python train.py --num_hidden_layers=13 --hidden_size=384 --num_attention_heads=4 --num_key_value_heads=4 --head_dim=96 --intermediate_size=1024 --vocab_size=3944 --hidden_act="geglu" --norm="rmsnorm" --norm_place="pre" --norm_eps=1e-05 --positions="rope" --rope_theta=10000.0 --rope_fraction=1.0 --qk_norm=false --attn_scale=0.102 --bias="none" --tie_word_embeddings=true --parallel_block=false --init="normal" --init_std_qkv=0.0426 --init_std_o=0.0426 --init_std_up=0.0426 --init_std_down=0.0 --optimizer="adam_variant" --learning_rate=0.00071 --beta1=0.9 --weight_decay=0.1 --lr_head=0.00783 --max_grad_norm=2.0 --warmup_steps=306 --schedule="wsd" --decay_fraction=0.824 --decay_shape="linear" --final_lr_fraction=0.0 --batch_tokens=32768 --max_seq_len=384 --doc_mask=true --train_tokens=458200000 --max_steps=13984 --dataset="wikipedia_en"
MLP neurons of a small language model. Each row is named by its layer, matrix (gate and up: input weights; down: output weights) and neuron, and shows model dimensions 32-287. Each number is 128 + 24 x the weight over its row's rms, rounded and kept within 0 to 255. Numbers have three digits each. A neuron's up and down rows have the sign that makes its largest values positive.
After each neuron's rows, "fires on" lists the tokens most often at its 100 highest values on Wikipedia text that the model never trained on. A number after a token or word is its count.

L6.gate128:154158135136141142145120143063131184115172133111084122097090120133105081161139161066132114078131122151140121110118127101114150161141130085141109106115134128111131104162150093100125143129109131131106130162154129088133086122110129126138151141119147148120109133146105098163117119137154136134124138137122140101108140136125138156168167119098148106127136120123090099167117077100116195149079168145101131111087132124089124115108106155132100118128167154149122096126125136119134117079160136128135112137149139080131103134121092128128091115136139111180105132128159132182115091107156132114138125135147135126093167147157157083185134100121131117097159086136101152114110098113136151128149179130142091089122117122127103126138084153119106104106100098135143150157162106161144126099155125
L6.up128:154086145165111124119094093133157123133113173143139090134159137111154099101141125122133117092179089156138095115155144118114143121112142147114133123132139176100126159121130142131201143132151161091179146157090139167158121141096131108121112103139102162072121108097119129123106168097117128104103139115129115117129160122093145130138127168150168095201121106150133107145119136102154178137134154139125123108149119123064165131100125148128120162151093163145165146132143118137152102133155167139129100089129122135163094138141124102122099097162077134140158142126114110058085120114118168120109122118132146152132150123105142116131141098144113160131164100073113136145134143119147123132135135088108137118113105143142114102119117150117141155177115137120112147111130133145148117115132115
L6.down128:109156133116150105120136151114140107104129094117155174105103112149065110130113089119126118146101148089127110131118126120135123114130112140126146085111144113142117106149157151133108114130127128134148097106139119069114146108171128108130131111102144120174147147176142106152111101118165126145170110147116140126195097115126132148175155136098107181090122147127136160097118151166123103128096112147091088138097123147183109121139123139123135138128108132147116160102140144134089114123115115132135164123131137168091195125135085123126134139059170139107127103134122135145134147160143135141140104162146124129122154160129144110136099143154139135104128166149196140131085077145126119131129143118109106164129141161151135150133126121129145110055151118138106104171120110084085149089097115
fires on: "w" 18, "ion" 9, "iment" 8, "v" 8, ":" 7, "k" 6

L10.gate352:129161086160091133119109114131143143171125135121115048121089153106137131191119120143146129158200112135147131140141136136145160106139098125120092126065128097108130144169093088075151129104169161110108112162133071140134125128101111192124149151113144097128121129131107145083113115111119127115116112112127134181122140116122124136096113133152134195142152133127121105148112107087116169099146152142103139123104100103123144092134148111112113139117117141136157139109145142114131100148146141128135110102072127110188138179157113102125140115131140141103124114149141140127127128160135080103081142131089097139127138117110124111118102098142149080117140131112133132117131141102143098127147137110141111133100153143081133105170121122197114170082111150086127112112102147174140092143114115
L10.up352:115182125125142127117121128113135109129096140110131122100144125169108122134153100154089102103125148120156106137111104167149107152098152104103148126138156128121082137164122118093092162089132142134132131141196149116154132101150129114111118111130119105188119078152100151108120147155083118104116145134141101110107116120152130126126125108126158113148175127148153114114118150135148082084113103125142175173133117135090111143160155097087101122098128123105154100115087175092117127131151166141123113118152124123156157151122140138091140117104111130094191126120108151123149189133161137132105138111135097123108142107177091125079123094171168105140177128125144136157111124154141162120154131121104102164070151129112106135111141108172175093113150140149130139150146116134154142187169138
L10.down352:120107170172149150132136147119150126113147128176159136135120134135160141142138144125134131113110142110132126122135103071115097118122179103107110146118105153094109125130130115138162149086133117153131144112082136157140151141118163148102108173160121133114118183113161124163133132143152150128131161137156161131140159107100162170134122128098176130138142192114101163121133124138121134136135126125123110116112143136158148130104148111104116127135147170108134131143163103086101082127104151156094141107130119156120127159113132118129140157142146145141145111130119104123144133123108116102113101120134107123136099148121136138150084152147130117125154117193180130118111012132129113103130083098186145074158100140160107105137156114138147112129120120103099124120106114116103168088068124
fires on: " which" 14, " but" 10, " that" 10, "ly" 9, " and" 8, "imes" 4

L6.gate892:098164146142145129121158097109130134099125137109148134135139123105094170123111141152136161113106114157124120099105096110106105118105097114097115096130116109138099084135070109146147143125129130112110075135155155143169162139159129051131060149148123158117115124129123083123104111142138132126148104138140167127132122156153102083131142111131155120110169112097137138105142110135120096111112127171118100130168093119121108146137119127084116133134121129093069108127164119128102100122133145131111141114137094113114136098122114171088156120106146119101081085154149152111122168146124148134161109151117132086071141144085134132189144116092155106151098120137140123119122158143131091103121123156076101136145124095096119099100080107114141115125134120127141126155151130124124109139099166
L6.up892:135223125156115131130149173103129082093137117140100104148103160125114091125111121131089134164160166092120120143182113148139105138163114105110110083140124154151123129110175116097129148137175103103148108176123147118132136126135151139125138136076119125126144116145127059098140136168140135091120163126107140083160137103126089125125100128128146184167118140146127111109148076106104140157115149131163146123136135118139127159150171125113133142151123110134155130100129134097171133094110092088121107119079137139139109171141130100123155110157109162109145138087125159095114127103102130097104130086118112122128164147106131081152138114134145116119145136143126132179138133146120154102131122115118176126139116122156132137126087116145113093157137119152141140127146114172105129119137109
L6.down892:120092126093125120133147142150117142141101118112132186118134134134123162128174113135099077138116134143119133114063141113086130141125151136144118120083099112118103130125109116095137140174131076114149141111136116148096103093097104134127095109125120110134184139126131183149089099147140168151146075152131102166106149153157132134107127175128142118116158144156161163100099132093137130128126133150102141101144128088178115106083112124147175119121140140152105129128149093126126119136113162173114144143127096085143155101143106140171096180117117088164149106138077128116099127141123145135105098158135118150102129145105147120116112108127082153149117146190125137111118103118133161103109116107105141162126158172134131129121106199139119143114141165123100140080122147150147125092118153
fires on: "and" 21, " as" 15, "ad" 13, "id" 11, "ay" 10, "ot" 5

L10.gate936:090149121150130134151104100105163106124109156144145092116162150081131119143089170109130122082078107115134112107136117145110185152128107105123169117085155169125100090135132126133105163180107112163125136110102103106119128119153117108142116121116147140100118155118110086141160146149118092094129114111138131117150124104134166139162135115091152103126126055150123126142102095115156178131147097158118135145159098098134138109138087135142073125104145153133163085106146170125109146082156136095114161124118116129155123121123132143142139133150117120164093168162187083157120114142133083122130133112123147145111152113128175102155104145077097151120138144091155142136127124120138120085104132118123098096144097123110113115127112153132126108150127103083140129147154101109133124119135131
L10.up936:086115124135159123071160134160151149104095107156127137150131107108175094101141136170154195089109129165111136119140136121140097104127144118119164132206107097146138145108113125104138079125113084121108139142112153128121148122085120118153093157119115106105131166172124088109119173149161105138123096145139152111153143138134114115141151128078138117137045168130157088123148124133089112123131124178108147158117101126127155089128073135108135136133139096135124158168130136086141117115122137146166118094134158125117151132104129113155147125131118123121161109121120107117120144134140129101032169099151135094093135111102093111099135160173126116160129126107138143101128125164150138115139125142103083134147124162130133124128109140134157144122152130141124142140146135126162111129152154
L10.down936:152093126136099079155173089147132103086137093113109137149094121117107183149129118155098119142125113129115128100104145111115133138120127140107157133090129099118160132120132153155103089096131116141090120107143128145151171141102146109131122103160107117122091146166088137174120133141144151148095138131111137115108128143128110102155150138133125105152147140149105055154141124122075097151159153142165112183160155105148157092128162152123159124109161118156120114122141158141094112099131118066156150136167161162158112162107136082175135133106143157103129113124128122159095168104118070177137108105133118134155118136152167146122133128149147129138091149126156160131181160170132061128094129113129114090146145118153157108145160115144149106121169125157135146135131152125129162118104153
fires on: " K" 34, " S" 18, "k" 10, "n" 6, "w" 6

L10.gate667:112124096121127171098107149120105153140096118173108157122155139086110132110067116090125130111122138126118130133106137122117100108129188157112123138133158160064131108151140130176165123129139152149166149137139099122107154148131162141111136126133120122147163140129176085163121101154099153140122131138129102110153144114122132145115143138118149149124102098104155130149162167107121130091104105131171144137136144154154157141100155163167151135141099139136114104120117111158117165114167119124186118107107145140141138135109204140147130145117152128127137064162125134141147151135131126134105127092126133117096123145121142122122088153160161140180128129104136129107107132130145115149109133131106138166098161160113147160111129090106118149089143142160103093185105153149116125118130122
L10.up667:084104143144142104104142136099086108137173159084082134129100175142123108132163161089140117133147144148186179127110103131167147121125130098100105117090164139120122124167133133157155106115104112113113117118110152113083162145146136145118185132152186173127133111152126112106143117114108162125116123126134138121093107105155146116159149142141169126125099111133167118092133166102141138129104163087138161132141140079126141086144179118117124121105103095149125117141116098115114174131143130140194151140112133093142136094107112168167052115147132139136111135103154131108124132106132100157105089113111116115154116134082148095118118163139148148137112142127138100126144151162119158129144149137104131141108128150147124139129119150139081130141105101123105119161097126120153106124088088
L10.down667:126150143124146149116140149127163090080132120127127098125133119145123139181180174083123149119092107161129120134109152092136092145126103110129101138070116087117118096108114094156130101131105107149118128126143155115139124149114139128101121138121106081111151110099147126173109176083110140127148111101110164148134127087091107136142145134157156103113160133105137141085150133169133107162139127098109095155166088128140110117094086127102093157132100160125113129161110110106140105131148110142111106120133137096125124118173102144136177159148155164158116128117148151103127162185131144110161102126141125131150122177113095112092054100131167117147097131118154129126139135127100135132121124176145129142141088105133147115143147087152134145106126189152181144116106128125139112133150142
fires on: " d" 37, " D" 7, " of" 6

L10.gate502:123104116125136166091124097152138098114138125113106080115160136107117146126147136131108158146121121153122149120085170112083145117158100093149102093143126100136110122151168139099108118133113143163129084120127102123101132110155150139101129127158109161107182160105136186096118121109149091114130096150115091112115162137145144142126122110135145137144124160121100102146134128106141138136136135081140143140114094108148162089175111095117096093092103165124134082131162129126134075157118108106125090132099148121137112113126126092118131091113160113129087099104127151114132098083150146155117137099123120110099157133158126100143122124145162149185145174128134108133098089122106117117127129094198156155057147142118155128147118121160126117090145088140104132170159134127082130136137145
L10.up502:169121177125136117098113146117109118161110149112089098144125120122120126138113120162135131098147102135120100129096110163109146142132127075101115127116094144111112146134141103133103134086162146122149108115168133100135105135126183169167130086103129088128111102154153113126126162110156143192171160172163146148132086119081146196095111087102105118146151098118149153119129155169141125135125107106141151140089121144169144119091133141112132138126147188095153136129145148139085112104104133151118174170155189079125134124138109100146130143119128141144150128117128123108122130152118116171147103127074118137154125092125077083150159133126124159125141159168128146098113084163144153129157109133138115149154100146077143125094100129136140158126092165120128128135113146119116147125165116
L10.down502:133145161153103173122148152069143129105102123119105139094093124139098123123129145161133136159137175074171144138122144112111105104113120143113130149120101160124131108129102118169156109171088115150121130159155149097118136136143109117133141125114098130130080138134130101130093120134107065114127126122107125119144142095101127099172080070154139141122169133165122139128115161114180122105153115133101139106100161117095147140172168091099138123148123099108165132151110131118109125122144157109115092083096122117152145128129135136121109096146125151143128126144090136113096147096145105093108120116172134140104105123092091100125121122120120100137130128201179150123145047147124115146125125088099148114112153141128141100164087106134164098108101177132142088166114144102158138154086137
fires on: " or" 17, "ly" 15, " also" 9, "imes" 6, "ially" 6, "ically" 5

L10.gate768:107170100133109151114115128139129107137132141132133149113161131150141123107062150168076092121139172126112147134113129137147152124111136119137098140119161114124147170114102108143156143156129149170179159161135125104099149111136134127143176120142122118139112112155152136149135131122152135107139145148118094117108120172167111168109134147135176139101133132091125120141114119141144140167147122167144123131140112098164160178124145124147084146149152128131122158120143134089120116160113125147140128154130099079155161118106128138136155121137156124093103121165130121107140154111125134166135076098107141136096113127127125082112143126167143130168118130097175162099074147134149089134103120138064103131133160118146152158135116114116155134156130118199107127143106112121132168130108115
L10.up768:144188152104107122188170142123116142144143159120106178156127177141116184146102110103104167099145146136177127103129118103128120112090129150127121108140105117135095160129130149143170110118120123151123132142096150111104104161161111107128157114155142145090124134145140136116157114138111090127122151095140101143135108110093130182085098132106107119162120117155171143151141155143077147138161147119117122100122135125114130133147097159116163089149118153094149090096139123163158155114128141160163131119109125134146133129106123147141161136147152148115135133135139161102099118127113157151150101105125102182137160105094167159138163183141132150122122157132117123122138114146137125148105122093131131165106127098135134139124111097152112173105163129102152152154078134140131129125146147
L10.down768:169119109151092113095132157131098125142125132171114126114151142132124150109117126122108134153135118128127107156120145185100158163137121114145112157139164148128165122091115129129135107163089123123163130124175120124137133126122113145174146120086127099158133131117124138151124122152131120148160130103121137126130136152142100092107148171171131130141084166104119177129115116113135163136151147125103099168118174133158139112144123104135119108138137124139092126140152125149150114167135103102103130134119139158114124109147141141162163150122121172100122095145106178102098169153087129154115123076148092073109146142143127137126146163173175138161133142150166147112116109148144122095090067152123130148175093121132114115068121146148127131116123108137123105106105155144131085131118128
fires on: " re" 13, " d" 10, "ro" 9, " prov" 8, " ro" 6, " exp" 6

L4.gate727:111136125124136123111137159118091142068156111122147129129145161143094124103133122124140129142146123091059145126151100103105106120106127079149093163113140119135112185124126086127144156099103094119143137164105103107165129169175123137132136135122117130110129101157185111122127115092178144114142088135132123116118137073112186142118139111172147137132106146127119104189139082135163138103067114143153144107133127095133136121170139089177139136116125125106117132135173126134158161086116108164131129099119129191081147121132137141123128151108173142161138117102134114128108158154121153135093121138119133126146155116117144193115122142129105136135172163097112135121108120156108139113140119133114158162152131116084120139115120129094108127123129129194164124112122146103091142145215122
L4.up727:133122110121127165129148103113118137080127129134136120135147098154125119119145147144105114118128124110129141125115115098113194108161122169134102120090158111134158142089090116139091150118148112116124113119134107178139130094172144122121090164116135166131152131131113127146135114071125142116131143116133103106166112125161126121125124118121133141091118087130112132144114108122124131094127102134120176114141175141181131110150108143145143152076095165138142150127146109129138138151134090147127094162086142119146136129120117154099082088117126098101140100171116133131115132124106110096094167077128084092128143160163120127171116145135158161143163172117142123120145117129145142103128122126114106082134135145143144152122144126172116119119095155165093125132175107090142120082115107
L4.down727:148130155140171185148127120090162133170106083112134173170117133130089171146109087125136116109136122164173152094116144137142132120144149145107132145114096085150125107101149107111169070163138143098160118108149122116138098131168126099078095139124102112142079123086106148116158094150144100152125142102103146108119164138135108093101134129108152097115143120156142119110140147144109109139131160140119102147155101156104141159082100118082142154150137108160129115117127185152125112131171127093145118122110101102127109096152091107143129172182126156094154140149113124114133088094122154102146116134120142109116117141122107095129133099133153111138117136117121157169110113123140162139136120146112114139114112144166126097120143164113116145106147127129122163120115149152190105122142110
fires on: "ly" 44, "ially" 10, "ik" 7, "'s" 5, "ike" 4